Part of a small language model's weights.
Size: width 256, 4 heads of 64 (2 for keys and values), MLP 1024 SwiGLU.
Architecture: RMSNorm before each block, rotary positions, no biases in attention or MLP, untied embeddings.
Training: a variant of Adam for these matrices, 496M tokens, 7575 steps.
MLP neurons of a small language model. Each row is named by its layer, matrix (gate and up: input weights; down: output weights) and neuron, and shows model dimensions 128-255. Each number is 500 + 25 x the weight over its row's rms, rounded and kept within 0 to 999. Numbers have three digits each. A neuron's up and down rows have the sign that makes its largest values positive.
A block is one neuron, or neurons of one layer that tend to fire together. After each block is what it responds to, as a language model described it from the Wikipedia text at the highest values.

L3.gate938:522464488481550544512502478483461516489515478536491497472509511478492546512485464520510490477529530469504523532458481505553537505524509499527533541519470466506480468466531476448488472501489482502532518473512458562487457545530501508462534506508492471525487555499486458501494516513494498477481533524489524505491529520538502487515504472536512522503496456498505474468515529529506523507510
L3.up938:487460490532497485490527517498536481488463540494471502507544510520524500536513489505493537474490470504527504486522483492475523496516499493447508486504484496457558483510521476532493468492446538505500491465481515490510491505502498515526482483493500495492480490538543501491485487437472501508518521459477539508427515512509496465468509446516487503517455482456522499453513507503524474497541
L3.down938:490519499500544481519482482492472499497491477466492533503490479477443530477479512466533473518509483491502530491471493467499488447473445510522464515448463505532510487469512507468565497545536466488447554482485470498478502527492484509489458524508508478499537520488515529547522506509576474483482508492513443509532509474499504504504497485470472514496508537598501501536509508498495505519466
Description: Fires on the comma closing a sentence-opening phrase, e.g. "According to X,", "In 1997,", "After the draft,", "Thus,", before the main clause's subject; weakly on dates and word fragments.

L2.gate330:509551519490498472518507482485508486465452530494510494519490478511510480482472520515492513504473477511545507478512508543471493529487521516495447493477499519544472502511531502506467488532483451495468534440505521474498478499489494541473493471472507501469507531480546529500500475507532472485551505474490494497497466459517480444477486455539486483486468498503488496518511521509522519553497
L2.up330:460513451535465461467512498480472493481466531517463471506473484526508445490481485507483502511458484474522511502552505547474551481518480527522477495452519519525452473562462493515499503497529520462484486473492502523469463495509519534484501491498489500492478521486504466506518509495538493485507492541491498505524475533466518434488497542506462486498487528453514498502477494521439510505523
L2.down330:493490496514490456471499503510500484497520504499497508459443517520497464488483460526526539475452550481480499532558521495530512451514452503518523493483489488506459479498478497493508479490547473502515468497545492507477540507529506509498519503524526516518479494503522467478489494494490467535446552520500521527499505547495523462480513573519478516505507520455515489489499465482485472472523
L2.gate383:490498463550448499493526478456456466488518530479541498493505510541546506513524474492527484489470498492479524482538492540506492500538526540531503497469517522568484472503523505468511484534533518535488519472471477477509458491522496531497463486476533546494468515482467496493516505501512513443524495501487520450490478474561508478511490539504489469533476494514500546513488530535535506445490
L2.up383:481517506527518499513530496506507500525482495446460493491465502507489506494482544489460515493511480451534477494492505452486485518475510512471518484497494523510494487514490468552468493492496501508525478491510442503499580489512503505515526478528532470516484527523506558473460471491546512471537459500507462521533510528479480538484507533519527473489475531532488484498445513493528479513490
L2.down383:530519461527487524519526486510528504496488494439500555479511539529544523504508485499493522488499502476515557472533505459477514526525531533442499466470470492554500497517479497526503501498517494499488494531508490512475530517537507539541511475519504462551475519512493540475439501498532549481490486487465463497484468515465514541481512534523511476458461521505493517519503547533531521483480
L2.gate652:534530503470507510495493511497508504494514501511505519514512523567498522519465484511494514480517511469513447471566561496512478519514533521539495505500515515464529487455515469479486506550529537458508547505521506476480490493499535529515529460538506498547520580517568520479496519517513502458512522497550488502534524499501486551529452509500542499519508471500453462546498481512506516510526
L2.up652:466457518537454547465542494507469506498502495512490489475463494496499462487492504511515526510489522468515499514530483500508522521448475513500492506501512498498494504496514501429470491502501542518497514484500501471522513480536506512492481486508525543503444517500510461483514439520529540509502490480511461510481524519511521445442507526529454500520485552494514487467442503505558500497487
L2.down652:494490497487495490481514493506485504482491498539491517484510512543507515519468523520529504486494511435487477488568533517500489529491452515520503492521526510492526498464508494474500490520531593498524552488528478465482483519501525514524541463537514491556459556513542495458490494539497497513483502470544517545515505485485513532511539489512510488470506509474500466529468495489505476457513
L2.gate877:532569536493499509475561489482530492477505553522452469501476504544527482461543528493465492533518532478494520498543506505479538561467515531538495507474518530489530475492503448461485535528533525511493504475479487502530530484487529522508473495497493503545490513463507499527566467549471497497511471494506446508513498503537507502514491531528554492521520511485513465486496504516530525496470
L2.up877:534483488519499458464517500486495504515494475476507498522467450470511468468483534465494533512504516501511530516466460479550531462512495477524505486486504502514487530493522521501512481515500526524483491498488447489501528494519490501485495467515468542473476466537468495530481485521506465495507496519477472527533459457499504502459495442524472484513484493515518475498518486451498500468468
L2.down877:489513467472511478488531479495495502486507491510495526509481467448590498507492555453492547516492486481506540496450461463548522482508580513518494471524483521533469536487528513492502520522501517506490485481484460491516508476515477507498470465537493533495479486502502502536502476532495454504508476477480489538512499495503488480485473458527473491496468481500489462483519479467497497510463
Description: Hyphens opening the dashes in markdown table separator rows (|---|), plus hyphens after prefixes such as co-writer, co-founder, vice-regal.

L2.gate686:530574489439471484491522464502505523508520505500478523532490474488479508519500484499468493481517449532493529463558477557553498526487505487551509506467511510489531497495466489489504533511481500527461515512495546510531498468522511512487513481495472497538504485513500504513479481507477512490520457509497532531461493494518515520476511456503506513579490482468497533458467509509496503528458
L2.up686:531467508486536469516518534468502505492493456483493521472523512525543523471471520522520504478483497495511475549471452483474476502489550478450483503489490531523517448496544551505477496478494533493492517529480513524497449481504512474482489531469546492490495467493483505488497497456487561468539538497487467459510468544496469479436490489518488477497494505495582498515501498515513531493479
L2.down686:560500523492518479505487501474493576523498482490479528491473504534514537494533500522525490525493450506538525543533431490473515524466584490506512500505471467504510515466469532472474514514505493503476505538462484538547478493501515514460501535482486524508512448489486490529476492476479565532525483532500531486522492529576454534464485482540494453515531461486540530504492503493492524535499
L2.gate822:516497465493492509510489493496473527506513483537544466464482474475502501475550504493510482539457454471493486480501464477492477496462529506515479500496453495470482507490524534482521500518501479505513488483476459490518532503538536525480544534493501479532523500486515501484505475439555504481492504490504486511504515506535495540488438534498514473574481506483502457517500521476513498546507
L2.up822:518461472475513509452481478496529478513523517576512493502503444519487515530505482471503456444459516497481524506465480492498507488476484498514505497480492497503497525529488502555493496498478521528482514507471522512528514476509473526465539522501491521525525492515483486466471522504521502510509489510484539490524486487495504492505505555501498484520501518507498475470471482484507473481406
L2.down822:500466470467521500471440487497522488500501486546486520523513453495508515515509469504527455492500528509478463487462489466487542510456395438520518515463495504471462522517457494547500495487493501552455470477495496526513489477492513511466486525476501518524504505538481508501474517534483486535479478529486535522500495456529452556513521542484478444507503490505537513454471493499516476462444
L2.gate854:494535466520518470471460477522476499521519475558488497469498538501474513452505512460528490499504500516502487504509467486444542520455514480485520478476502518483519461463497502505506534482536527436506468491457496480489459475510487515530502453536513481547503498460487448521471491440484537486517515477506530518487511532514501545497487546513518515513492518478532484506510477492520491505506
L2.up854:517514510522498489463505489510484529525501513504493490477492489482475483471533496443476493558524486461518479485525481471479509484469500461528500487474487548468473491500466443505494510497544538473498498531501493530482465500481494494501468487530508462485473543510499489543531525478524485515522494531478492525500499518518526514488493531510513488496491468467485480458484503520481501527515
L2.down854:482507551452561529518499541566496475509492531491489494477516483504515486527516480511524484512503503507487525504470471528553460489533409522474499514544510488538543546460493505509492448504509464567490521534509457512511573520472491514460478514458488518517484527504524535486477476490492503497466472500508522504463463486465473475499509440476493503503515521546501519529504547491501498494501
L2.gate1008:501543490521510520497490438513536517543505499580469521493490490537526486477513484500502489512535480446500445443500498510509525559473513489539456506439478488490477448483534466505511495519471464475512480516502528437491531501529507493496466509526520498514529530488501543495484531492507501482491488498536501500482502502515462495477491533523583497490496511500503469498507543525554500536495
L2.up1008:474516511541516503516460486529526525521505537520454535497523502519507473481460493492509475492452495490502432480491501495474511515450501479525473506466495500482488465537504475502511475503456489484538484545513536462466512481501509486538487476501516457489523517483482524474465540496486510490500481455522530521471511509458469504485484503505556494457519486508486499515503535549519532524499
L2.down1008:467484496506519510484511540492476498454493507485520489531505509473476444519505481492482499493472519530511527547512502508443484460521451516493498524491552509525484520537495507497473503495463535558500526524526504542521478494462483505477475502480490478465485504497454468494532485507490499499510529488503516495453507531480532528508511448456509469514532486486495521503487498511543524463516
Description: Mostly the word found (species found in a habitat, fossils found near, studies found that), plus reporting or state verbs such as said, revealed, described, reported, living.

L3.gate781:540555534484497469537466490476530517461531518512454519470530470515544536499529492519490497519516459513512469525484468512461489508475518490549439496486527547542528510524482451513487487484486491466461505490454501497489440493479512468456484463488461480523505448490527519545524516495506490477505462476480491500525454481486515532469483507548492483516468517502531529480492441553475556513515
L3.up781:463490480513526539541501449496533482501482536508512493527500493511538484525464491477524510508503549514472452482481509511467474529452505468475464532464512471534557455479505510514504520490521475485459500555510509472498503521511505491521479452496479460465510506535470515502505481449526498475518478449521470481493471540477481507479473474484495507485507493511523509480475487512512473482536
L3.down781:489495491489497504514472503540550492520513509518484504468480526509489513475489495460448476474473528503535496515488458534485468511479497509509487454479481503487493535518494486543471528494497518465467491509501511479507496541488535470442484468545478525477464496479492483512556441561502467467535494504459526516511546496503484449481547486514550488498488527503503477491532471499516528537510
Description: Field labels, units and separators in infoboxes, taxoboxes and wiki tables, such as classification, m, kg, Demonym, and pipes; also award nominations.

L4.gate228:499502477460450476540527521528517490497527499485506486501499483532491508523498514492492498458530511490491483450488517495483525495491493525512545506502506481492490491490507519497479520500486520495487513540545500487465509504497534475523440503530499491494456504496526454487540504497533516527506489538533498468476516519513511496496515531509534530502502518514497440475552514493515522459525
L4.up228:495506502517494513505524502521521489492470454490505453506489526542538516505476531475464523501492504472483485454541509457477503501482522462518496514497504535505478458491517528552540494478531508515475471503534496466539519515498492473486484504526472523530507540486482469487495459496477480498494467466518497517520488474486509506537501451525518435497540511491499543546525537550485476479527
L4.down228:509472447501532449541445517486482503473492524498498535521524482486498554491512494467467459484497524467522548528483486475521477504507512491505459484505506486542479524503519482466487517507478546491480449475477513527516482475509539546522498497503461502494504534444491500521505524524500505516506499501498488495503468541485467475464524493479473486530496468526504508517478448456491506473495
L4.gate310:504560477477490481504486466502548494520512466520479502497486500496532477485543446469531503480521496522498481494543476502492508566523528485528516469489477509513525448519521485503515509511490531500453462548480482505485462560507513500533523518518516505500551511508500496542490473470496482488533507505535499480504476511534514551498469497488534487474448496545449509514516531498495510515519
L4.up310:494405470527485474463510499488537504503508486497477478506473496507480484530507484467474490519499439526511501533492492469464525510506482497531447516499458502464458449527510562549490508466501514512500478507513509500523496485494510465472447469522482472539519525531459466498511493547515448484479530546510523476521504480482500474470506478511461490472516508448509497500468512469484503500514
L4.down310:488492517488490516481524494500524497516524529498521549484443515474497500497496459506476493507469523498581473527514512488473533439464526524492540483462505501506520471500551508523466485489511518514491490464520491498472501569529490487475497503464494509496510491490538529516500526508539518511523476499474481467492509504523558460526539461559501484470476496483453509498483499504436503516540
L4.gate380:475531509484442523535470516512479462477499481494471466486419550519524536481469492486489513494477520463490486497495470504488475486451512513500505484507490474484490507464514529534479520443512513518455512481528490504484488501468497501511556486535517476480534519470542470478514473535464470462496526516531525497504431483510510536509432541497506471471484502536478485521502545560540458512546
L4.up380:506532499503449521503493511491472501498521476524468460501573532507494493518508489489497500492492486473536481475533531541465490515472523521468519503538514498452503483478537539535499504494548519534451441496496476516519486444505494492507487488469506530484517492490493516512464514487472521469501488521550476529477488487513471526502477512525484492521499549516492512520461465519468485467535
L4.down380:490530475474523483479507499464498533500445520446523493508467480521484504487508483547518480532493486489520545469452497494539523477513489488496528513464478540564523544488475493487483502513494509495524487512485500492572499507526510473495474487499482504488504492506492455497502571509551475510519489506502492506496504506450538488512507525499486484511489480465488503465514491476559483513493
L4.gate693:530561518518484504488469482505533457518511504507493493501483530497507499469533524507483507501498478516501479494513500577440505540519514441560461505507433498476484483483515532491511489485512527484461511493519501510483545494478535509499523498533479498539487470478459541519492489464463455512500460502515531517510489486540480561501445573497491488540496475522505524491495485530536510505520
L4.up693:509482473484506549467559516478567475505554507513519450467472466518495492491510526463494472460504518527503536459502485493477482479471512485493472492520508497488506509529520504519491491478535495512466533507528526489522498487502467515485491489526478477521454501504475487487511469498510501501478507453495540511496537467509452463523501534513482475499460502490530490476518506514551546470537
L4.down693:507503502487458516498556500496546477504523536468514491465518477515453480551530559493486504526491529546523500507457473503459523467457397506527436540515505511521495539527479468470473540436470495542497487503519513463499530509484486512503475492471490511546476493536484515492527506494516533481537494523472532487525504511520496462480554511533487509478486486478524509517500501476543507509486
Description: First token right after a person's or team's name, mostly the vote count or score cell after a candidate in election and sports tables (3,103), sometimes a verb in prose (Hart died).

L4.gate389:501505465492501511500531489535491535494521549480512473466494501525505556527544487510502465529523458455493480488498523526493510532509523565517490475531485495542498503518493473470492516489483497507502494429483507493514496518506467510463525509507473481556490487479514510536524492476505517470461475508541516486538512466540535484530498499519518479528496512501475524512517542472523531487496
L4.up389:471488483512485539500536478540479493496503481479486453417516504538521502539529507514493475499525505483439494512536475464510507518497518505460566476453465517487485505491533517513496467518467439502530455495500459495488549537495468517519526489517526486505480531477540511527466510537510505505496499490507507513497482533494510490514492454511518479523484489482546485508512545511484509543477
L4.down389:520504529476479473531507482493475469491486465482523479527523492471488523430476479503510523471491514480497537506509499459505495488518477485519480512427472512568495498468534523538546497487505528505521515470514502534492525482496525491527489461481526486454475486465567483507545527535477461505501561491497469481508506527524536508494493484450480511507482458514498478511492483527498511539513
L4.gate703:456503464469481542490547506479473446461516471495504489489461501533498469528488475425504498479528512485476525500502484528523505504523505534523510543513540472448444482471478462508481485543508527525481523531537495508475463532458455492506527513500523515484510555531493519505497487529525503487476491535553516519505521504539512534528537509509501488483478473494490454486518526467486546468508
L4.up703:505443487496505518516525511489512543492516499474484473455484513459486474492523518482500507513464524527481549517493451454509478466502486514497533479507535475507495507522455513488512495473474483508500455477507509499507495504517456505527485498490516521487496500495513519521524460492512488533512486501512534478490538459529508471444518525509494478510484503485497482470520507478485493469521
L4.down703:483491502541529492509480505523532483528502554518511543483526484521515473489487481562491519501482421509485482502521484514467543511537500452540523501485533527505525522476490497491539463494509502482543490499496441524489510507510519477482520463495470477509490514527478486480510519481513492505496502515488483477480419519427480486495472501471489495543509478483490527494516506529480487508529
L4.gate938:517450490482505504473503480472508538499496474529492471451492494512521502494515528513507493501516483494512503490505514474523497472504539511483481505466498557508497477511502511473494440522474499533528533485527475491538520519489521521508517544516494500530462551490514487552520493506492493486532497499534507533465536462508481454488502480513506482560471516470543500514515515478520492500470
L4.up938:454515487509527487544465495519477521460485459501502511469478490502495534497493475517481498497512488501477497501492530501467490496553487546519492503516489510501515463505458472533494528481524475510509483495453498538494472525536509494493517490524482514515511528498485464480446521505492481473499538526516450502481491521525444499541469465513519540485517484482507529507505525510523519534526
L4.down938:520451530510512469519511527490503500477505552484516510535553493510458521469552478468537459504541431508546511464508533483522490488496492487489505503455468505528498509530512457528495526479473508505496501509507516511491492526503492494508530450509518471527483483476484524524513495501522469490495530481542469495507503501485520500538556463475470520536487554528493479510533497533553522479493
L4.gate954:514518473502446475541531455482455485455479520477498458470478508533520546515512491538515530500461455505535491513537495466490460516463522513535472482513554505486552466493515518487474488497470533503477491478507487464534476506496489539455475462476542464486503500462508475486564497474544470531488469529497519471456470513539502504515513519491508453509476482481498497467503527524493495493520
L4.up954:506468501524495522505466505456488482461483526467524507461553552500491496506483472501505484516526514449508479492509480505513510536535484518494487512506503497445492531460533536540526492480487446491467496512495451434520521501492476527497506490517534498463442487496527522489468515498517495518457472516513489576535514495491495482507514520505485497540510473495473505474532510485497450489507
L4.down954:511493508525514533488483487498506479516521499526483503511524534465484520545523518503486460470485554525491522452472541503516508495453435504495524525449501463491460486521496514472475518534490489524518531518504508480476489478522523501530482531464504469512492533531499545481459473500522498466501477472516503530533476472466462521454479525530475555499488524533538525490450520451502533538501
Description: Connectives opening a new clause or list item, mostly after a comma, in narrative biography and history: and, while, after, meanwhile.

L3.gate190:485560507500488530530474472440517465517497492515522475425475454532527489483511481514504485510473536528540507515529519519477489544490517528493461480488523493530511489499501510504458528490530484439486483497456512498520494528467502494484455490484508493476473554504509538518519497494561488469483527496503525476524448484495472506485473474536544479509488554520539508490531485495500522496481
L3.up190:499575485515493500534452465471507466506494509502497510497465484504493459466545545458505494508514517508531474502534453498456484516480490484484503482492481447506487503504491528473517527496512517482527440543476524510484515542471535484486506485500482541475514498501520521542509483486553510461501509476540466483544445491510495513513453516514517514501531555549541414508510482516522486503510
L3.down190:503522494500504521488496531524508507505516488483472520504486509518457498480543517476499497508513518496492484514483442470475502460533483487533526520450464455448513508492481515473521474481489498552530499532529553522474485519506479504489524529477507515521545471488506479512487493498509538469471495516550524503526480493475486493507501556479489512495535483495506385526515533510496499492488
Description: Opening digit or word piece right after a separator such as | or a colon, mostly the first digit of vote counts in election tables (2,263; 3,103); also occasional word-starts like born or Dr.

L2.gate490:528540541520466517521517468466533496484520537492529511489526478553504521447530521512463489530493505477516521475540504507535509516471528513532463545504507500508498539479510482501490511538450492479486539517499512491550480433478492473459503504512512522497483523504510483491518525490505466461526480492524479445498482514570465476493491462532488460531509493501499502453507479498510495455527
L2.up490:544494493530514514539520460482532494533497525477525522504478478555493512529507478526487492492464498500495458537479495478491541491501495523506534517476538480544525527477504500508499499489486484502509504496484529557524472525479502497460477518530524539530472525494477505493516504498497483509499503508525502489427481475532562472520492486425492456478508521495504546493501514452484517471538
L2.down490:504492492533506523505485467534514511532509504494515504496446502526507503507512470504510457480486489450500454526477466459491519507481458537503547499491524497564535501492497473510482476501490467493506501463511555520497460505499509537460458491542500499520479500491485517488484518518462507495476511515515500503460479483541551482552477500437497471450518501530466544473468499436496530487532
L2.gate551:498495514499505530493514465533538502520510519478487437523501499542519518498511451506469500515498538465489528466535489585501471534457532523522452531473547527526505458465525487515501508536496532453473538526519501500498485452471528472457497514499527540553518489489481477487528510498506477497541448472500505536491469522511546518511492499538509500527525500497490490472519499526519502466516
L2.up551:491497514521527480486454478508488478520486505488484491523500481538482520507525523487505519500480491465502452506476481512515545520521488503499445527525562535523492473485509524494511495523462517493560455489499519501514502502475489468504487499496522505544475482438491466493537494506492500521504479486511516527465454501466515461494525478514520534487544522444480516465553511479518476505508
L2.down551:484464497524510477463465497514483498494464490485484508504460490527477517482502517488524509466495528458491476525476494486530524528515490515489466519543512497501487472503480516497488514544484522488551439476530521487517497521486484505522506459507526470523473504464515464510507519472507520507481493516510502514479468495452515450500499491502549520477517534510489482459554504448515496509514
L2.gate624:495531483509527492540476475494516497513460515471529511485495478452515535446529465512503508539506538492519519478500492483469517468482513488509487477490507526483488546491485488559484558516473472446458463469464480506468519495468480507481468487521513492472482511481476505510537509497473434444525473474486522468507517487502500511496514450512501433497509527481504484456523472489487496514554
L2.up624:513519508488504501478498511504517440482508537437533505482488541523480471507507506483491496537517500499484478458477481525482500482515529473509495505511460497546489512495525505525471507480533494546475528486521464491498501500523461482444516538513531498551529473520502497458519470509500486495522492479481487445504474482527496488523499503538510545506509541507500488497470546507499494477530
L2.down624:513511483500496479495493469496471513533509493510493500501499479484485493469536474503552544504511490495503529471516540473483521510508440488517540501466508477493483492492539520487520481479511512494507475511520516538520463507465432511507472520502489521516493482450479528493503519503483487472458497528488523506453471486483449494510508500483512437476564504511509486490526504532493522514480
L2.gate894:462507481534501475483537484514514487514514509488524528515516519555509497503551497524452463518499495417489514491553499536539528483459508505532501506513527506508508503521531492510495483514503533512451526515513489484525489506462460495490502482526513468519483519534472560484465525465528472455503478508518497487472532515483544515500478544496455500507516497519509527426484503524507478477569
L2.up894:485524520501499505483438522516491505521494560496467496539467452486507460495491516492506508524492490511519497525509505478501526518498469535479503555481493500494466513546488522474522516486502494528524452503430516521494495498455499501514532483441512501487509478458472543471474477457472528488469467485538511522536477554508485519480498532523494490492477456484496455498498516492510478537494
L2.down894:498515486515481488505493477480528449523558543520515480532537527513488495495489504492519528506537502479551526473491504498543524527486510473522519521536469498481473480521496555485514473493501508504479456499461515481504501498525521533475512481500545466502536477529511521504521480467495523442487463517501498500477507518506536545463496534491534483489504509531525481478500508490496455530512
Description: Line-initial "-" bullets and field names in Wikipedia infoboxes, such as "- Order:", "Time zone", "Distributed by"; also heading words like Release or Sources, and table cells.

L4.gate11:541487461472544460501501507522518518489514504496521482489499468488511515470514482498492436530555490502476512529507540509488505509499532477523514502504503513524535495522505482499451528585522480501496498548510519543514458540510535513462491473551497519476522515454478552459482531518461494487507474525485456435513499517556492494472493499533511515521508522484531457464492446509499538496481
L4.up11:480522510504512440510493514479483472515501486490512543547517491520507479504492523460513496517508524524502497477496487505498518487507502506513492497489551516517523488480473454481506519511505516500497454555536507563479461519470524432496475491475496499493511507463485449524543473504492506514561446487497488494471495512519523506505469508504504503514529474444472543505515442526515530513520
L4.down11:499524484518522510505492500508471492518452520559504490510517488462504488509510500529478485468467499511529497545504528515507499471480503482519495477467517564529506481505504536492554518514461520480493509520499505497515469509517514516528510526472506489509487529442485523486484549538505509490521489486543487499460518521501490541522444499492503576490542527497530459552491536487478484504529
L4.gate209:509519507497475486491485503496477493491536510517510493467552467508551517544472488536484512550535454538479471496472500509475502556478495512518481496443514513523532485485433530472493488473466483466473538512548534506460438497511505505465460479509459493499515486479516486550493528493452483505494479530519493481519511480510467499499488480541501531477488488513498503508525464539487553501520
L4.up209:475491501474497513534521516501514486538542509475517514480500530544517469479504498499451513486527539498469498500500542467504486479467494429578536486516484486484512527527496486475487478512504514507492479471506498519544479534494523506485498518502500492479569502547483499539515511529499479480484441482485509501500519494504478479500519516485507542460469467553482483509509510527522573535556
L4.down209:500534481479474498524509474477531507479504456532470517539509517458448461545484506536522472527552454518511518495496509507481495498523495494479511493525539545492512477494494501522483504501527515480497507542528491462506495489487535509492491485526519522480472511519474483518481477467473545498579523527447498515504500529429492538483493476475521515514488549480485504515561473479495433470484
L4.gate454:534493500472489472538469492479487529478573507503462496522527462502545514504507516529457511531507509482471517478488536534474487567497539481483440508501493524543504475449513470489518499555501478496485496482473491485472513466548506478516487455464499488494494465490516538496523524492506484489478496501508497506465534499527497510484444498506485499519495519504547500477476483481520537528496
L4.up454:482482479488524512541511491517535444481471533473520467496503480453503502527457501482471511528509477510499512521482496510502524472456495526484502464477546494473499477488519482511483474492514483496475491455495501492513523455478484498518555526482507524449516508533494521538526487493460489485530503463469513517505468513529487530517522485496460502471468485518475519506500524508510480484486
L4.down454:472518509496461437505483523504464484525527486450489489497549516507448519483446529524504509524502465482543513500513512496515531519469485476473544490484543489487520515483471465496504526483560535493499506537509507479538497527463491519518460486529490482488462536512503534546517519529533514536499514506482552483494504517492494469475534492482520493516499491495539491493555436485517548435481
L4.gate946:471531504491498464513490502471529521484484574483554514513570466531518489486474486501485470544497472524527540484533512567466542522493532535514465528487507492509501503526505502516477521521536494500453513527482517515531488496502488507465502495504509526512517508526502535498510539490479447486559468543505497474488534523515489482486506509512506507510523479476507474481489471521516482532522
L4.up946:500486515515486494531515526475528540486520511496463494516516490528504524511518533491494459528486550480490538539480484472511505487532487506526525514509508493514439503562506470547524465484465544478537495545524497495531496520535480484477518473538511459517511534469471519495499519500481488496494496521464484520515499464523531488497474485533492507493492560514503478518504489511501508487471
L4.down946:465534478510485506488487485514497458515516502510471466469512525483460517449518499467485486473486509513511494528527492551463456463511492527527505450511527482518536476545528511488534475508533477489514499498483498466532495512517450517518509470535518515490478470536497531551498544517467523486535542499497524531486488456522530489505512515509513503431459502448480510508501474487512452515500
Description: Tokens in Wikipedia section headings and infobox/table field labels, especially "Early" in ==Early life==, also "Website", "Running time", "°F".